config.yaml
num_hidden_layers: 13
hidden_size: 256
num_attention_heads: 2
num_key_value_heads: 2
head_dim: 128
intermediate_size: 512
vocab_size: 6056
hidden_act: "gelu"
norm: "layernorm"
norm_place: "pre"
norm_eps: 1e-05
positions: "alibi"
qk_norm: false
attn_scale: 0.0884
bias: "all"
tie_word_embeddings: false
parallel_block: false
extras: ["capped logits"]
init: "normal"
init_std_qkv: 0.0255
init_std_o: 0.00499
init_std_up: 0.0255
init_std_down: 0.00353
optimizer: "adamw"
learning_rate: 0.00149
beta1: 0.9
beta2: 0.99
weight_decay: 0.22
lr_head: 0.00564
max_grad_norm: 0.5
warmup_steps: 312
schedule: "wsd"
decay_fraction: 0.794
decay_shape: "linear"
final_lr_fraction: 0.0
batch_tokens: [32768, 65536, 98304]
max_seq_len: 1024
doc_mask: false
train_tokens: 304000000
max_steps: 5210
dataset: "wikipedia_en"
MLP neurons of a small language model. Each row is named by its layer, matrix (up: input weights) and neuron, and shows model dimensions 0-191. Each number is 500 + 40 x the weight over its row's rms, rounded and kept within 0 to 999. Numbers have three digits each.
Before each neuron's rows, "fires on" lists the tokens most often at its 100 highest values on Wikipedia text that the model never trained on. A number after a token or word is its count.

fires on: " |" 79, "-" 16
L6.up247:472585503460469487471516503463477511483469464487497569467530544555602426414491595433543512446547478481515551524525469482464526488481456532521574505495522500493536521564489547525553472494499489553466552431486467467484476501449524486405509521476482530473471578411596507516440519537500503451413577536523527474483495436557450514488514438443514535469467549448546533574505430440522586477454486530464524452452539446511466509521513466496560585462437567527508527471509496484497484558559501506508515475575470505522535481545466443463561438443515505465466459485508575500492428554412509452

fires on: "-" 49, "0" 16, "C" 5, " first" 4, " six" 4
L5.up437:556618477465532521573508548550493519523472529469523517498475482463544485393527466366528510534442519489471544506584502462536534525493508451520518496469459526455589536519544545470503516515476521504451439467516494519452532474550457563521527532506538463424460475501506523479470492493521469482525511445611448534420427495487497553500500427541519433536479492404487531499521484477473530497541493497546495512512502474493554558492428536438478465505474425419496503554493517452520526576530495474509486520509461482452468514553405444387464532478550520481651448431483531508524484599537530536

fires on: "-" 19, " en" 18, " f" 14, " of" 10, " and" 7
L9.up17:435501509456460492467570483521570458478475494472478479457530387567515523545553472483456457489526531538548488391491468483495526410479471475515547469510484468530542534506470549462512502506491495510525449515503498501489514564457517486503466449482475472521461468472547562562498450481536469522522482487531488529485552449500495585446468494587543517505453530468500431495443495426452486437504485525527474492455503538488575556430497516476512500504603487553550534531499469483512550496438535554519511503474490535456489524516483512461415448522517607504566454487585511498551487553444589512

fires on: "-" 68, "." 10, " " 10, "/" 6
L10.up93:515553531558462484590473542520500524440471530507504581463538511443482496551451510452538480479507398456543570515497529511505459469530427486509504487541579506529487490479499501514473485578524559471512578489467434485444517520529481492516515508511557482469500482480562529465504421547533510511597528371474457508514486556471506491542503491442551477470475474417526538474443458515523511545537523493486529470477518515414538541571512462545470470537497412417485509513530557490464523529479483433481537445505513493477579518477495489498451448523535542448566495510503537597499475482447462509

fires on: "k" 28, "f" 18, "b" 10, "n" 5, "m" 5, "st" 5
L9.up392:359441494491453477579493451519619449513515485470537564505556506479542502578481494515557501514468505418548525446468425568544514458496437496534519476503480481459447553513476496514469504545472521470511499551449470457425495516470501530529524481521498513534486461466524474490513482608465553435516506428526511515429484529458506528458462420493500548558537457473485490496452490445508493481457468428550457500542469509525517521447527583500499420452556547456537471511548486460551562533472561492495491467489496471518515506503434482465547473531442535506505505484487456544500493479483519487

fires on: "," 95
L3.up280:536520475544512404526482553466510452545574475490539532449474497489499495510480522465515509453481516488519500528501516530514508474494487486568487527468518454487540453505479519445513388480501487569495414471505529514478454488453513545446639549485496572465488586479524561394539450522508469469496520501526495468464479452523523496431496447524459527470474545421528498497446485513564490465480487495525521441491490557468516500425489501515437495545506505552562458515490505523473525542534440449526525498615486508487450478571463555500469476406506561417521475522455508508475465531464582512

fires on: " |" 96
L6.up176:474487517483534479462535532525617538524557473497570520481494530528513422479474538545490496503520509492561487442481436526510481502534459546515424505457412426495555444483471584470470431526559487540463433421487537528427496483502476446478541554426483546505527554453510518492487495506559478485501563551518436498480493462543461554520497462443473556508460507495505506598515469500476520480438514561529448450430523488499480421522513479512472568508422523509547469545537430506485530486523555527482574430565526445556542499594470472486492491406434542453566497499537529515473438555420510522

fires on: "ar" 17, "u" 13, " H" 11, "ent" 5, "w" 4, "at" 4
L10.up474:422464513526534529530463475548516457395550506420467495510512453585476499574482521558552538523526467490472495467453461476507470506513494520453465557494433534465508574530511555500436488580457510483488516469409556496528498529524584435493522409562559464508499469520578547470476497499497619524459548543472539545522544614509507443565452493443537570464568458527536430538471455527439593508483475482500540479451495478470505482490511526511557473543530473542515512457515479493515446518496464517448488508497527479505529532531550406548536447531439513475511540446490504494474475458506451522

fires on: " to" 44, " Ed" 7, " helped" 5, " the" 4, " F" 4
L10.up23:505490522532485553501491420462464539457553456521502471574539509502536482631471422480549501504479524506489533461564398530468492465452422530502551496524533467491566587520537606431486499528479501479519451418495457472521494489482462448520494482495524476516566470494572463547537456536457548483489527498542461535439482503491505425502478564492478565509486539529542540514478450500535552504487483465531488477568488474430482522487464538489468517494511425440562498502465485506571537465445499552451427525466473437443628562510569461497566499521475510502511534427475478422533489495473505515

fires on: " |" 65, " in" 10, "|" 5
L5.up105:428501480529480416493527578509472504533496567537522542436553513502590396473543574493553468483526468561545495445526519437518522462497495533519482521505468482537549509442459541569495484608489447555530556488460520494489500491457477396463542499461436528515536475500587546540498447587533507477458559558532478503483389472499457488512498456428477544499481530496534523499482352403469519474435520552493487494496507523474514483522520516486517492476477485456501489523495461478448503545518466456523487466545498524516617509600488493499537471530473516496533583497457542506521460529446462482

fires on: " un" 48, " s" 34, "." 10
L8.up89:486533507574494509575541481464533502491473500540528546500532536460487492412504495547569495540547447575492542510471429489561473390491431445511458454554550542582459532487495480483444459559471562484525478474441532446478475549515498482436533511539545573482552517477562504454467545488541519514479486500535489495504485466492529544481498557508485493516491480423527516494439486473454519473518478503471581425485435460465513480436458477536493515539488530432526537474463545468438529533579557441477464508479491451386547549510517523531515484476491508450526523439513585533495515523421549532

fires on: " |" 56, "\n" 14, "th" 6, "==" 4
L10.up25:463516527498488472521545489556441563492524502467452476543561505478560497581512537556468481532476499543557465481516520496509507480544501491450577499546558453584537477527539495549464442499480534480562473521490470441499467498522505503429543513466524534457534499485512546548485464502525584528500512508497492518539474407534469412467529496443545412504459563455509482570467456537376513500465502530535441473498463449424503502493482497493475463520526513481531479510418462467503513499476511535475613486565530520497499486483573495515487420527507509516524440476503555482518482500394574495

fires on: "s" 23, "n" 10, "l" 9, "me" 6, "'" 6, "r" 5
L9.up295:559503462479485477499449518558501448482496533515588545511449496516592494494501506500578479471540506495519478513501360499523435451484403476481558591504522530463556458416476414479472531519505481511528499583441494457431450451518525409438508478526511595523518515461516523481461489496458524462528555435595490565482443475554487487508482398437584511510517482471531529483451471493531468493482471489473517517517500555467539540508547537535438445491559547472475457454526498458529504556517491450513497556508436497483471531458480501407500527482542517413510513509504548515514488476484469453

fires on: " of" 56, "ul" 8, "ec" 5, "ut" 4, "il" 4, "er" 4
L10.up279:477584451451522477507528462535519463472508429490432553473488439571487526395495466450458526462432519595513550453453483515517527513510526445543532602491446534490503481575502481530513479478446519490512507577454449465518492497494520517554481458508512478417429463509491467505504588494454512509483516522478568539505482536519568570452504448500513489500540472475502473508469515446400514464483559505481470480482537439554499515491472581471574501487576490531528527572487498402541512556514504509505542506468554457531479502516494516487462439471548482538502475445530456571439460464535592542

fires on: "t" 12, " not" 11, " to" 11, " can" 10, "m" 8, "all" 6
L9.up390:474568424508525483597471492420507453449478412492580510498465527571478444483515529474474526542514503496501556460517458509543528497383456465488462433499531521545558504437510453469437467485426582517476526516485456489552494496548528499580562492540450511472483485499487536388490515499448512474476493513503515489503480459424531482554533492572589507523551444510564511479441523470526573420441494482529447512525484536450509504473521539473486523456549491611624497573505456441423479521501533527510472465466460461426499514497454548528517433450499556495560595506495503510508490483474514477

fires on: " F" 28, "–" 18, " T" 16, " U" 14, "-" 7, " and" 5
L6.up469:471447419507447545536567462509496485496429451477501466434528461524497494521584471458459537465534507499502502528563468435479520489505492349463493465516529500460578512565521491404502508530526518560488427517482440498487461565597556462507517457515499491373473495505511537550452457497515487551474505462487498544491429500509494542468520486528562469510477546488463436492484446472493515473475486492538460443516511478456556506505544487502471480451473542517557493490544557437488569568480598527486499510581499471437414518593520498503445437480515493519600514499527578448585507542495544512

fires on: " L" 36, " K" 17, " b" 15, " B" 8, "," 7, "B" 6
L6.up303:456497538484457519550525469509520498455592499496573521442482534455524468423471539489516500501530488541523552522506426506502472475517510509526519566536532582460498536449492522423485471532517440527451492504461414490431545570521513510510527417594475494498514526469519519421470421546479511444494527494524505444451521431569510520507476447478472540540493425507536498479546486479512553467527493441493570485542500550471517511485490469433498527509455452537497496589504496479496551531529477509467465435443466489544553498487450501441506519508610572441462487505454554579487487508448445489

fires on: " more" 33, " H" 31, " a" 13, "-" 12, " un" 6
L3.up324:568521497502525437520491480483561491470500435514524492464471482517499444541489521418500501483436472495454552478494452526537464416487526449487496483545441585411511541472470487508574418484527497576508523544471475500479439496556523438518533490505525476486535498487506526449554516529561458544444486386449497583353527525506495466544423429563517577558480466520510484479514459486526558521553427421482512529482490522465518480501477507566459524545469448511498489613496479475473535583534488491484423609496491552493472516448445556551440566463496494520516531516441444528529523455552499517

fires on: "m" 15, "or" 15, "n" 12, "l" 11, "t" 10, "it" 8
L9.up49:460531461474486505528434502486575515484460480548511490502454482516501528480544496464510462480498484452506618495491445514510505469455510522518511522474498532492526480497470491510500488514525515463527566525401522483504543415577503464470536561468496478502504479494563483465488532474535535472494475445553487558463438459448533539544492369487545476513530550512552504549477547484525527453503519533532469395477499533504547526511529594463469516547569568595478518542583467494510494500473495458452471501550456508520467601528381564447530506439484446515531481441537491494465489557510527461

fires on: " of" 20, "–" 12, "os" 10, "us" 7, "il" 6, " making" 6
L3.up293:471543458480514513591451465533550476480562426493470558461522472538470510485454470490446583496506541501449515499500460489471539513594503494490445493520504499433545571569485460462487488512425557521467511438468529486531495473538500521442560456535500521464428537561535530468516535510535503515542478434491437494506492467493574484430513487531498479512546491503481517478440525519524517433527558466488487493493472522492518514411517563455523531484534495539550543479455526534531557583469513490570469457517525535510502550562462480450462417483566511513542523338485480500395531502432615496

fires on: "-" 41, " \"" 21, " or" 12, " and" 11, " f" 6
L6.up505:439533518493463492517546551512480472486480508501483530449503528470528481587563525471611484476468444582545521544542447528539526447489509408498536475492487500532553525566475522448468495547487554507471462497501466493465518582521505559555524450493559513411513501474480541539517490531507500500465512468468469487455471479468513462448485468585505492519475538492518479470479427503469459611519491512524616466439489579565521524448494548514512463484465449529562454521574461427476543566520525486489412470536475525491489519545476444479373512469523520514556452509500587510504505512522554490

fires on: "," 60, "." 9, " " 9
L10.up139:485473532548512465491455529521456508477515515496485473527505554537538494516446504458436538446541500475473627489500494536513549475540468510484544461531511496493451480509485500519496503496516450489502499477518533512489492525486524527533479490515518528506540381518555478455483436603469500490459507474488433533437534513547462534460509489441491453543482464477485474516421553472534458541523503424565572451442432483526550516466501560517427477522508520469515504513494429486520457470514491425506503361517483506510466451488508438477448448388487515459521557491535524426501475545453535555

fires on: "," 58, " and" 29, "-" 6
L10.up375:457472492569452445491493522503542488542579538488531530470522527485484461523490501479423543522464549471487591538531486514507502448545503512517478479432510492511505476541514468537479497475503521483452414469473480516503530495552516574568539458480424458496483515522555540507458478548503519482503533482477479479376525550477532527444587552512481464472475526428474494497484535485531501431525537484540548487501477482531565516540493523471461413508494435508521469539534481465504462505560556508447536443570499444436463487464481494488426515447521537537589437467455562474535445475469590551

fires on: "–" 48, " of" 15, " and" 8, " he" 4, "-" 4, " t" 4
L9.up76:398515443517423519532534510491523495470463545451462504472539458566534542508521474461523539443547531507484470531494480467530432462537450460421525418529561481444613497535452473505506511497494532534465462521509490506485527585464507511516498510501470522455489526463462500448470513489509480520430417422482517487456516448480463418447546454482495525491531444498488474521462473519468467542437496473494474453458497488470471464477539539492537466487467509605530499487551503486498526573453508497452494496565418474496494480496507515551472447485515462466598497472492566518540540488491533498

fires on: " un" 33, " and" 7, " not" 6, " to" 6, " en" 4
L5.up8:545569461524469401525521527493482515527493502512530503464499548569450503488567566546532475515556467529538481482526438494506501465501516464404472455535475470515477543513527485458516452550550511427509489492479510443519401528510479454525486522503560511472497460536556596487437470515450483489407485492503456487550442516441453491499450519478452547627533526576596487512494469543478436489529441518481534556494471464550467489439452415521472632611530539443494540550519477505449528493452513502525411542473501490438502525501448531483545512455548541502497559504507545598485526497428536519

fires on: "." 68, " and" 16, " |" 8
L5.up16:448524518566488495500488461492494529520431484464528500479525527486518453509483503507574509500523497477562544545453451558544483392495458512522509503534507510516568503422490486547484478563475471556498510501462531437358409491468484488512555428553516544470567511519561508481513498547480511481503529527518422511498485488479466420420448520531515526475481502527534594531515438471507507473495515542502589475471389575384487475511542523489489446528495472437529535524490539451453498558492473549424504506546477500527486559503504578511532509484494505501475434504438507526541463503438551502

fires on: "." 58, " of" 11, "al" 8, "or" 5, "er" 5
L9.up54:382521390502456485553470452448493541516499502554537546436525472502459490467496560477616529529472475528509571509587539491634483485445482524537433449549519501491517537560454458515487509539471436553490509480495522497489421505481488498505517456553429551546506505514540542382459454489533525511519503478576530495511473454518515471448502454478491556545478578469554372487526526447484479535393438492463513467481398460411503559500510483497446535528492546445539419466468539471498485593541499502498502452529511494485504508540519535557551537513513485471522502442483515588530503521469490520

fires on: " of" 38, "'," 31, " \"" 8, "," 4
L6.up367:492482477528447512479514450421589442549505506495512504496510481455426464457570422463466517510527463545566556511519483486579489469510505499529472468505453517498568490525497526491516546488484556559456459509493520486460515484501575539462529506486538546484496500469509554507488559544484475439544513491471483553485493510447504539513502506577481477558516521476478531455444464499551541546491527476569522543441442466541497533474529488490497530535511515477579486423498501460457513518550516464468489462595454415435440480545423470433459467450517532468517432465452551577464501571463510514